config.toml
hidden_size = 512
num_key_value_heads = 1
norm = "layernorm"
bias = "none"
learning_rate = 0.00112
warmup_steps = 200
dataset = "wikipedia_en"
MLP neurons of a small language model. Each row is named by its layer, matrix (gate and up: input weights; down: output weights) and neuron, and shows model dimensions 16-143. Each number is 128 + 24 x the weight over its row's rms, rounded and kept within 0 to 255. Numbers have three digits each. A neuron's up and down rows have the sign that makes its largest values positive.
A block is one neuron, or neurons of one layer that tend to fire together. After each block is what it responds to, as a language model described it from the Wikipedia text at the highest values.

L7.gate284:150114137122070126068121082115116152128145124127172110126145116114135136148126138148120140126190150115107137145105152133123155099107122151125143119120130134136161098135122183138140134165094100134093168129119130127125156150095144105125128135103103131130125115165144101140099130146157099113094124140141121099189123119160144151121162143127130114122159117142136102116171124138142122142089
L7.up284:157132118124139131135116133118178119140158076122166146192155154130128167155119094132111136136152145116074119098133160122146133134138128123119166131115150160155090122178070161117136117148160115136118127154145155124132103143136174131171104088121129164131112108108143122116120142154147116088080108149103123121122154139130124153160143163160079164145130138110114121150151122161106135149075
L7.down284:138082107084120114096143133134115123133118133155143133120195171122117093136133169161126131105111112193115119141110107148141095160151095124139126130118170145115125159111142117106143132156131146137084136113165164119085128111076120105081142116106121109114087105159119143166150131127106139121092135124081105170158143114116125124150160175155113120082156103085114124155149165140077120125119
L7.gate671:169175103157122119120148108145143114150123103112100128133132128130151142177090132113134151094133112140130111152099145108131140111184134194116151134131145108110191142131096123138116122141069153074114158106144131154138127086107160094132106089121144127150105108097134123148116171148166137133101171119105159102149135107138154122111134143100161128119156124158095108089102093083094182111180
L7.up671:128147162165120163110118138147144183163127109150175127114151111131147116122120092162127159138131112126163120106139134162128110134144131115135090145107124161120144114134128141133111113136097088156148126144126111094126110147139121086161074085148086139124101096101141126108114110144146137156093115117116124104154126165126126109114142161147121111094108120149118126163154132113137112104085
L7.down671:139158099153119161138160126127180153120114084105100124124109103119142120115126104078185147141142167109117091129097095124129147116146115109142105120132125159134148127153155142131119145119138118161083123106109091126140118120139170151103146138107148107133121106116140169106135132138117120161110099168111128099133113107089145141098141142129076104131111117072138134129175108128135138121153
L7.gate968:112145143170111109107141130124141132141106151093131085103161146163166174128148086095112145087104194135138104152104153171163131132137123109160110136118109155136116139118160138100143123116120156109100120131121090110104120101123116104156138136115143168144126136131122100121147137148110158111158142171085101126158155148135100090101158122134102144133134155153145138126165141092146165114146
L7.up968:147190129144101121149118138140149111150141098100168130136152131132113166137120097099138198073160105128107135123115111189123144152170184151121089122091128108123154135143164161096098127091086141116098139119140124108109187139120142109096079145110086166108147109098113123140129129123105170162093109133122108180141123150154085129145119114098154091166134106115109114107142114135148119104124
L7.down968:146112124161165105177106091106124173139149126162127125114146144151124151133115141130071139102135122131112147135080079139113136143158157126147097117135106126142115164134146125110114125132096109110082159152151175104126127132145157121113084110160143124141132086140131148119181158128123112125114128140120096121133115150114146143164154110118144152104139102110129120108116109142109139145100
L7.gate1630:140092136152117091131138102127159139125130125101114139132097136135149130099108132126114137130157103169128129121131122147152103081129125072163126098123131136117089128105123184080116105131143155107121119159125123128157173142121146128101144112144128109164082155131131134159134158119123152091114137106125092103155115147120086114103136137135107131135118138125116167108126121120127148127113
L7.up1630:088154133131126123177115182124123162172136150121125149171118148155139138200143149146104110081128142140119125100107162112126158110164108190156212169136149146144153108099164155137103166103132117134101104082135098095161084117155139128145126118106102151098156121158114119124132118133097126131108123149132105115121079107132155160133173146133128132092118143134144135114143085151118126121169
L7.down1630:122137134134080091192138123186178108135132134101107145091139135182098141161120071123172120108120130131135139100107122160114097112144137120134154135135165106114125103152140123094085144138124122107128150100148113128139154094104121119120145090117149145095128117169143120188126155139153110155133129167145116066155112160132174101150172124123110115107099122122105134132134123137130092106101
Wikipedia table and heading words

L2.gate660:115148093078137143135130129135134119172132146147142158154074087131127121147181125102087154080115084168123126131101093143114136152150171113115132160132124162114111142181113155107148104115095121093138121094116137102107105100165131140185139119120105112150079144117140149119126161161157100147141086124116152114137121135173100128139140118121119093154192134156091141149146094140106109113112
L2.up660:152109111148177129105121113133137110121117126082132148118134143120130113135125099141110166146141155151127111062160144121214168125125103108128144136134165086130129114117145137120121137146149125122133137123135099133145128087143151099095136142156151130116153143119062142135164141137108142093130138137130094112117134111119167103094078151133140128079165137141142143126136120162150116109133
L2.down660:151126114107141127149147140184152148157153110160120138151098106181123112166158114087093151069095093144147135158108114123131137130151191108119116140135118155113139167123105155119160102142083146095109129124141124103101150154146101112136142117109138113146095142124128111137134154158145072112145140112131127143146122123096123133129133124118120122183186103155131110147128122135113096113129
L2.gate939:104139131138183119112152122141143120119129068110114113142117090133120120155112127141094158135133143141121090145100110103115130123121134153126152103141154107148136156116110129080088181150117116097115140121110151131078063114107133147119117161098100117118139121161102127127137159145126151138070110122175113153128087125155144177081129117144124173145124109191139137145133189147113120100109
L2.up939:155137126111114171149184120135131178118127130147112129118091156136124149106111101156138115128149147153115200133096108136172143143156161126120126133109097109102117121109177137121135132172137160141095146118113135114080144157132124118149143110129131106148128121111141147098147142124117131106161150130077114117133161113139106116154135096127098116121145128066134109113139101112161128157157
L2.down939:116129148093147140137128140150134150124126061151135080111124136139139111152124180146112162132105154158112122167101134147095125085126115133140109113125165095120140122117108136135093161145178161105119115105156154125065085153132131140131138111134113151122168134175127157100135150098128145094095134087142122165122108135126109136110138127104116177148119101145139086127136130156173114123119
L2.gate1323:105151148136129129161134076134183124144108112100124106172114165117144142137143110153124156118106092095132128119150097129131104151159108085115083087166070122120172098142125121112083138122131174136117093105127110135120131108113128097167101159115145139114135116133127149121165147116092100114154132148136087121149164136151129133176108135126092125127159121127121131136127147096137126117101
L2.up1323:147119146155142099154125093164106126142137106154110117121156127079113136161130106113132144156100120122122143149145127111147140135117146086134113135145111090129183085136161122107139146156170151139091145148153102128131134125149143114151104159114169179145123138182125146148127155103142113116173112143125112095125139136078164192135110155136100151132107142117115112095128145128131109164157
L2.down1323:117162137104123144131101088140152172117090123156131095115139142155192116143153097187092112106115115124102072103152138138149150118118135126124087108151142133103117088121119091131087136103141155106078120104144149117090101166100127154121133138157114119151157143117126126109126124113118095108116172102110063155129133157141122108143183156115126140127137114125125149139185128107121121155089
L2.gate1958:102116132077142124115137100131156159133140098100107133133149170131098154184133129115155116141188114114126070128133145144201169179099129109134095141126100099133120135103118160124112101146126127122140126095115168099147127129119087127144102112098117097108098141133087086154147145143117129101160158123109098190171104191146123129085113126142148140172124136140111112152146143122125130126103
L2.up1958:068136113110148148121176145125183183124121187102115092162131134084121191109090139099159125120171156122151121149142158131164136097123110111145097110105131127159085120133144127119098115117123114122081140177160103092104086131152102109129112125134122158095154124118113136111118119134115135129140141099079122145120114136136141158163121160106145159115168104162165114121122101106127131104136
L2.down1958:116120146098126117132154149136143174111119146128120096132127129135136172109104128099155123120150159115130149172149140132150162084126140112166124134106102129124111118112155138104091150157119121089086114180160063073117091120152094087116095134133136164129159135084133135104125087100113107116149160120064099170125148147153122141143120157127137146134142122147163113097118105116123114112127
Row-leading small numbers

L2.gate311:131130166113127102142139108164147156154129088153142139154174136109131116095089100105186146128091097118167105113129111107088114132116132130112142120132129142114155107074139138128146138112116133106114143161153140091114076114122116119101147140080181098116106143126118096113105120124119123105097084114163085172141155124120137143133160130174126102121126107108089142093111171131140112121100
L2.up311:131150154126139126124157094113088136131144152180105104139077121113084097181147133101135066106110158121185108130122133144120140167097088144133151142147135081138096123100146116184137110137134100154104115117095116091111135094130158131148148130089130127134116143091097056130136092139136131135089139119146145124129131101128136129127154095110145165161086072104128140167151086120143106111126
L2.down311:139113121120124110144122119119138138119102124130109112138183183143145157143106134135121118123121163144091153099103142142134096099132163099112123108138122122147131146119102113107181128106166149107123149084094145156108098120120153127133145116091134138139156142146125167132121127127129086138153110153122088145139171125161127159100110123194103158067107131086128110111127146171072125089163
L2.gate872:127187165135128113095141119134127101142081110118125088131131118128145101116149137094094106105129122131109159157114113118122147100193076126115143107146128139146134109131077082164148159143152121098056141146127104132133151137126137112121132124110128165113121093093117146142140129117111136125087133128124115138147123145146118116155141141123093151167131153151135152129158118158121110116142
L2.up872:108175131110123155128157115141145146158095147144112096138149123184118123129096103080141100108160103158113151122127116098127142084164166139113122110153170122116134110135137165107124141170140154135096099109134139135153149137104149146134092139130104166132137134160082127144131130180107124144146145110131142136108137133121118130141110121178100082155114137148110159125109160115110101106157
L2.down872:125126150131142103128125081106116106158120102127150124158108172126134114128108132127073158101124114135085124112143138145152134137190097123126158152130092117138086109139109072158170158160135093116104134151108131163110150141094120120119127111112120137132165156130116100103102114104108099119094139109137132193137126134160101136157135097100139144138137162159144129082121131151125123115117
L2.gate1103:106158105133124129100158105098093128132133153144145116128175122161124112137110134105125119112146156091093092165122122160135080083124101090128093136112132124158127108109132115144108138121182128118113121145130106143162139109049128122130124065094116133124156145130104106146093138138103173174082128127112132132115108122155114147119119153118159116195080122149101176117093143164135137121114
L2.up1103:152142143160136092126120121149114126107100134133106120138142125128140146185130096123151115147155101130139153164140149085111123155146146170097143111129148143119139144085122122165089114127104131149160118138147129122099140146176143174087123116084164116114117116127143133144130116133134151113125142118135088112159145124114065135111095099107109134122131122125144130113104145045087081104118
L2.down1103:123127126166097126087164131140089103128151159095149110151158095156143150139127111092146101119117086092140136133096160137100121122167100122127121134117129140170141101094104102211168148124146116102131150131144111119126124107111136141124123118104152143136188149102139137116132133142115171177144143118140137173161122074137083123100116162087103122198105125145110123121125123098158151097141
L2.gate1972:135114097139115134195109138151134118134150072148136140140136148121148100140135125091098118127143134124131164130126132108127159148149101118107185137153108162106125114114125117128130164114153097129106078135115112124143108098136140121136117110121153169116145195137118104119114117124107126090109118165175120146109130169132097148102099154140140089130098134127061155088114099154157134131133
L2.up1972:139155123148160162126161064148102142155118135152148116151137135129122164131072121128139157144127203160170135147126125117079148145104133140121112129163113135109148135095122178113157160112117126106133169134151147140125141119100138099096130099129166111121130129118143153129110090177099130099118123109096130104139144135142111154169145118127174100136124126103149139104155131138118142153113
L2.down1972:099083118108109111137089163137144169160131134086145126111160155127123077117188086099115105098122095101117128098114163169118134120158110165143169185126119127102128117126079121197149114158178114124079076134107163114103101131145099139151142134099136131118165156157147115139103175097130133108141106133120139212114106088107122141081088129147136135127120132149114104122115143122126121120126
Year final digit

L3.gate417:099154122104130122124123103130127168152122102098133145137171085085145140083079109125128131116131135068134088139145155108105079119071093105117174134141130103093121157107093134154134124161140137147151142105103114097093148126151107156145145147106102123123116132126067094202117107154123152121140170152128129120132106130136149160134135164119138105155109093074169155099122132102116086116152
L3.up417:131189149130184182129141109133100124132159141035123112159153110135133111143082162117104111129160149090136142125143106118113112118148085137112130141143125148097170099169120151154127154107136093133137068116106131108128118121130116145109120112086126135116114147118125200131152127147135167103130113146131119122166149110132098151128107087153125138150119139144124132116118098132093126105154
L3.down417:132129142157174169132128078163109126148087137046132152155108112135166097130142140117121107105126146159123115134132130111121128161169100094144126113135138156092107074119130141133120155117092107105117140157129190111147114155142135141145152168096105137121104128136114116144124138092113156133090121167128109178160114109139146130125104108154157132173140139101136118098133121126095136116138
Sentence-opening date completion

L3.gate725:133132087117109113088156155108162157138062174106126155141125153110154098140127145147114128067135139100122107097118118135157147107162103141138147114105135101159120102116121119165142134113144138055092156115131114134182084142133134120145143115135141146117098137145138149127138159099099184138133149138087109158131156126102118114120117150133081101172111127151110142125147127157125164083134
L3.up725:126107130109085124146092158142119103136103105082109132114115133088103098130138125129116116117155113158096156158120149158071139101111124146126135149122082132142150129133159122138102152120131150098138095135126095145101127081132145130142082121131129095112141147160097109126109116159132177148150111164132101115101109129131145106092091154158172088123133095128108154103115142112117141157111
L3.down725:142117105114144108112072117128132080141098101115104147152165132103112103140104153103097152085150133119141150173126106116119151131117142153129172163089087117091109162158112150163145118135133156081144123136174100117109109162088156130103145123152108127098122143161159114113121136148114159086124102165138099086155149102113130104128127173193122136143139114143135122212193125130148160120101
Tables and structured listings

L7.gate730:079125151121121148132118102145115142129108119091106181149137147134132083153108133107137129179165161110120130109147131110143116179133122106129149105146113108140120115062141105146111146125120095133171118147144093117153130101146136119098175107102108155111124149118101122119070144159088165136130137150165130118107134149147093080099102088104123147121117129098135109118128165082115133102154
L7.up730:133081110111093101131148132086157112157150122110131115134133138115119113127143096139099168121124110120106133102128107131126131106117091143151119147157122135160114116140108130151134087166130148081115157129168076115103109169144093123106117160118124162087144148159168178140119110152109096128149149108143108137081151140076114162104152131112133095158146128159093154147118131137113153134182
L7.down730:135144156115133140076107118155161130114120119104137175119107146127143137120141153144147104108141129125126104090153127182156125134146120121162144165093106136096146127168152095175170133116158132107142101124157183126118109121097118131144150129120111115127111104136135096127151107158101086137077125097115150140080113125132142173113149140147118152119147086140119123110141093192145149124143
L7.gate1725:114126170111184125159115099158147142088163080119149121139115126134148152127073103141113122159108147120108112134096111135084125105147157124104179137171129125098153149157082112129091134129105130152138115179122131127153110121105109070138160077130052102101113147102152111126091159145087142102162123092150145147128134108144065108136136124155117105137104136145130117148103115099166082142127
L7.up1725:106134110135135080131103113060157151113173080155140089139097094147147111164080105106108147184122118104137124158092140137134115121099122117161146128136121129101140104096143109105108097151100140120112135168141096125157127149154145181109125134116120036073146118110112164095124135159105094128149114130102153120133143111121112177104128142110069141108127136118110167143105115112160104149081
L7.down1725:132130105145155109163137099115124115145132156144094112111141115098155133117148110146138146140143114132121154162159179146102111125105101101135132112116151167154155132107111114137098121115151121158113113114144147166108093129133112150146170127143118130085145112116121161150134177146090106108123105142147134079146129144107139126110141118117118109140106104113105132110112165161088099130124
L7.gate1795:095126119153144134145138084144154089129128073126134124155143089108149155125126140122094147147123165136099120147100143149120115085119172102130167126137138134092140105131113116145124116127086147148109131129117107132087111155118118125117118093120098138168115114127106128165118115133140117116130150173123165094123129118136106102114123175136081094149141105094130113090156101129119117151143
L7.up1795:134123104125122111134146116106107113125159125149125145146135124156058126110133145156123150142181165082139121102103128111118116124125106164110106120116104138109175111089146122171127102130143117122108133088148144157142110200084128132150169089094154124121118147111129112125170153137114115121105160125092094108116150141112120102094125107124119109132177099128106138101145096117167069119111
L7.down1795:108134094120116114154134093093122161128103125150150136159095106110129132141095082165132155138147114114135170120136131139145133102151110117118142125117135139135164113103107151162112134124140152128118124102096154124132139120127137141114171118133137077076106131115127125105130108161124122143064100157117114147116110130102127111103092123147153104124176118152103152120121141107138105115100
L7.gate1864:119117130118118141130137141108119152112144157143127082148119099080136116138108101143031103146117143120121130145123145106087099150103155114109145151125101103126132130153156112097111153108131109143138135156152150133165155158102124123140103084182100093095128134150150118167105127110118134095106115125143124102137139148099101120113124127096168114095137139110160122100155113110088123168074
L7.up1864:132151087125151126171134103173115145117114186114105138110126088117115133117113114143090111097175107120115107108128107091097037123131110089116138132114153158119144118136112129182094169158133120163150115131155123097129149175107105111129106133172110136105144135145113134147139122082130122099096157185095131184117124132123131122094128195123159136085175074131117140124131128142111092138151
L7.down1864:137133115129137110086136115115123145143094139119151166122144135145127162116126115146177146134120124109133123129154146116132161141167107125144144119151116163141152159136124115147109133161126136140129156113108165154117115153112124125096164083114173109105133149126172142151141089134136117158148131146152124169118134102147138158100138113139117103130131128148130151116095150110148169088139
Sentence-initial adverbial ending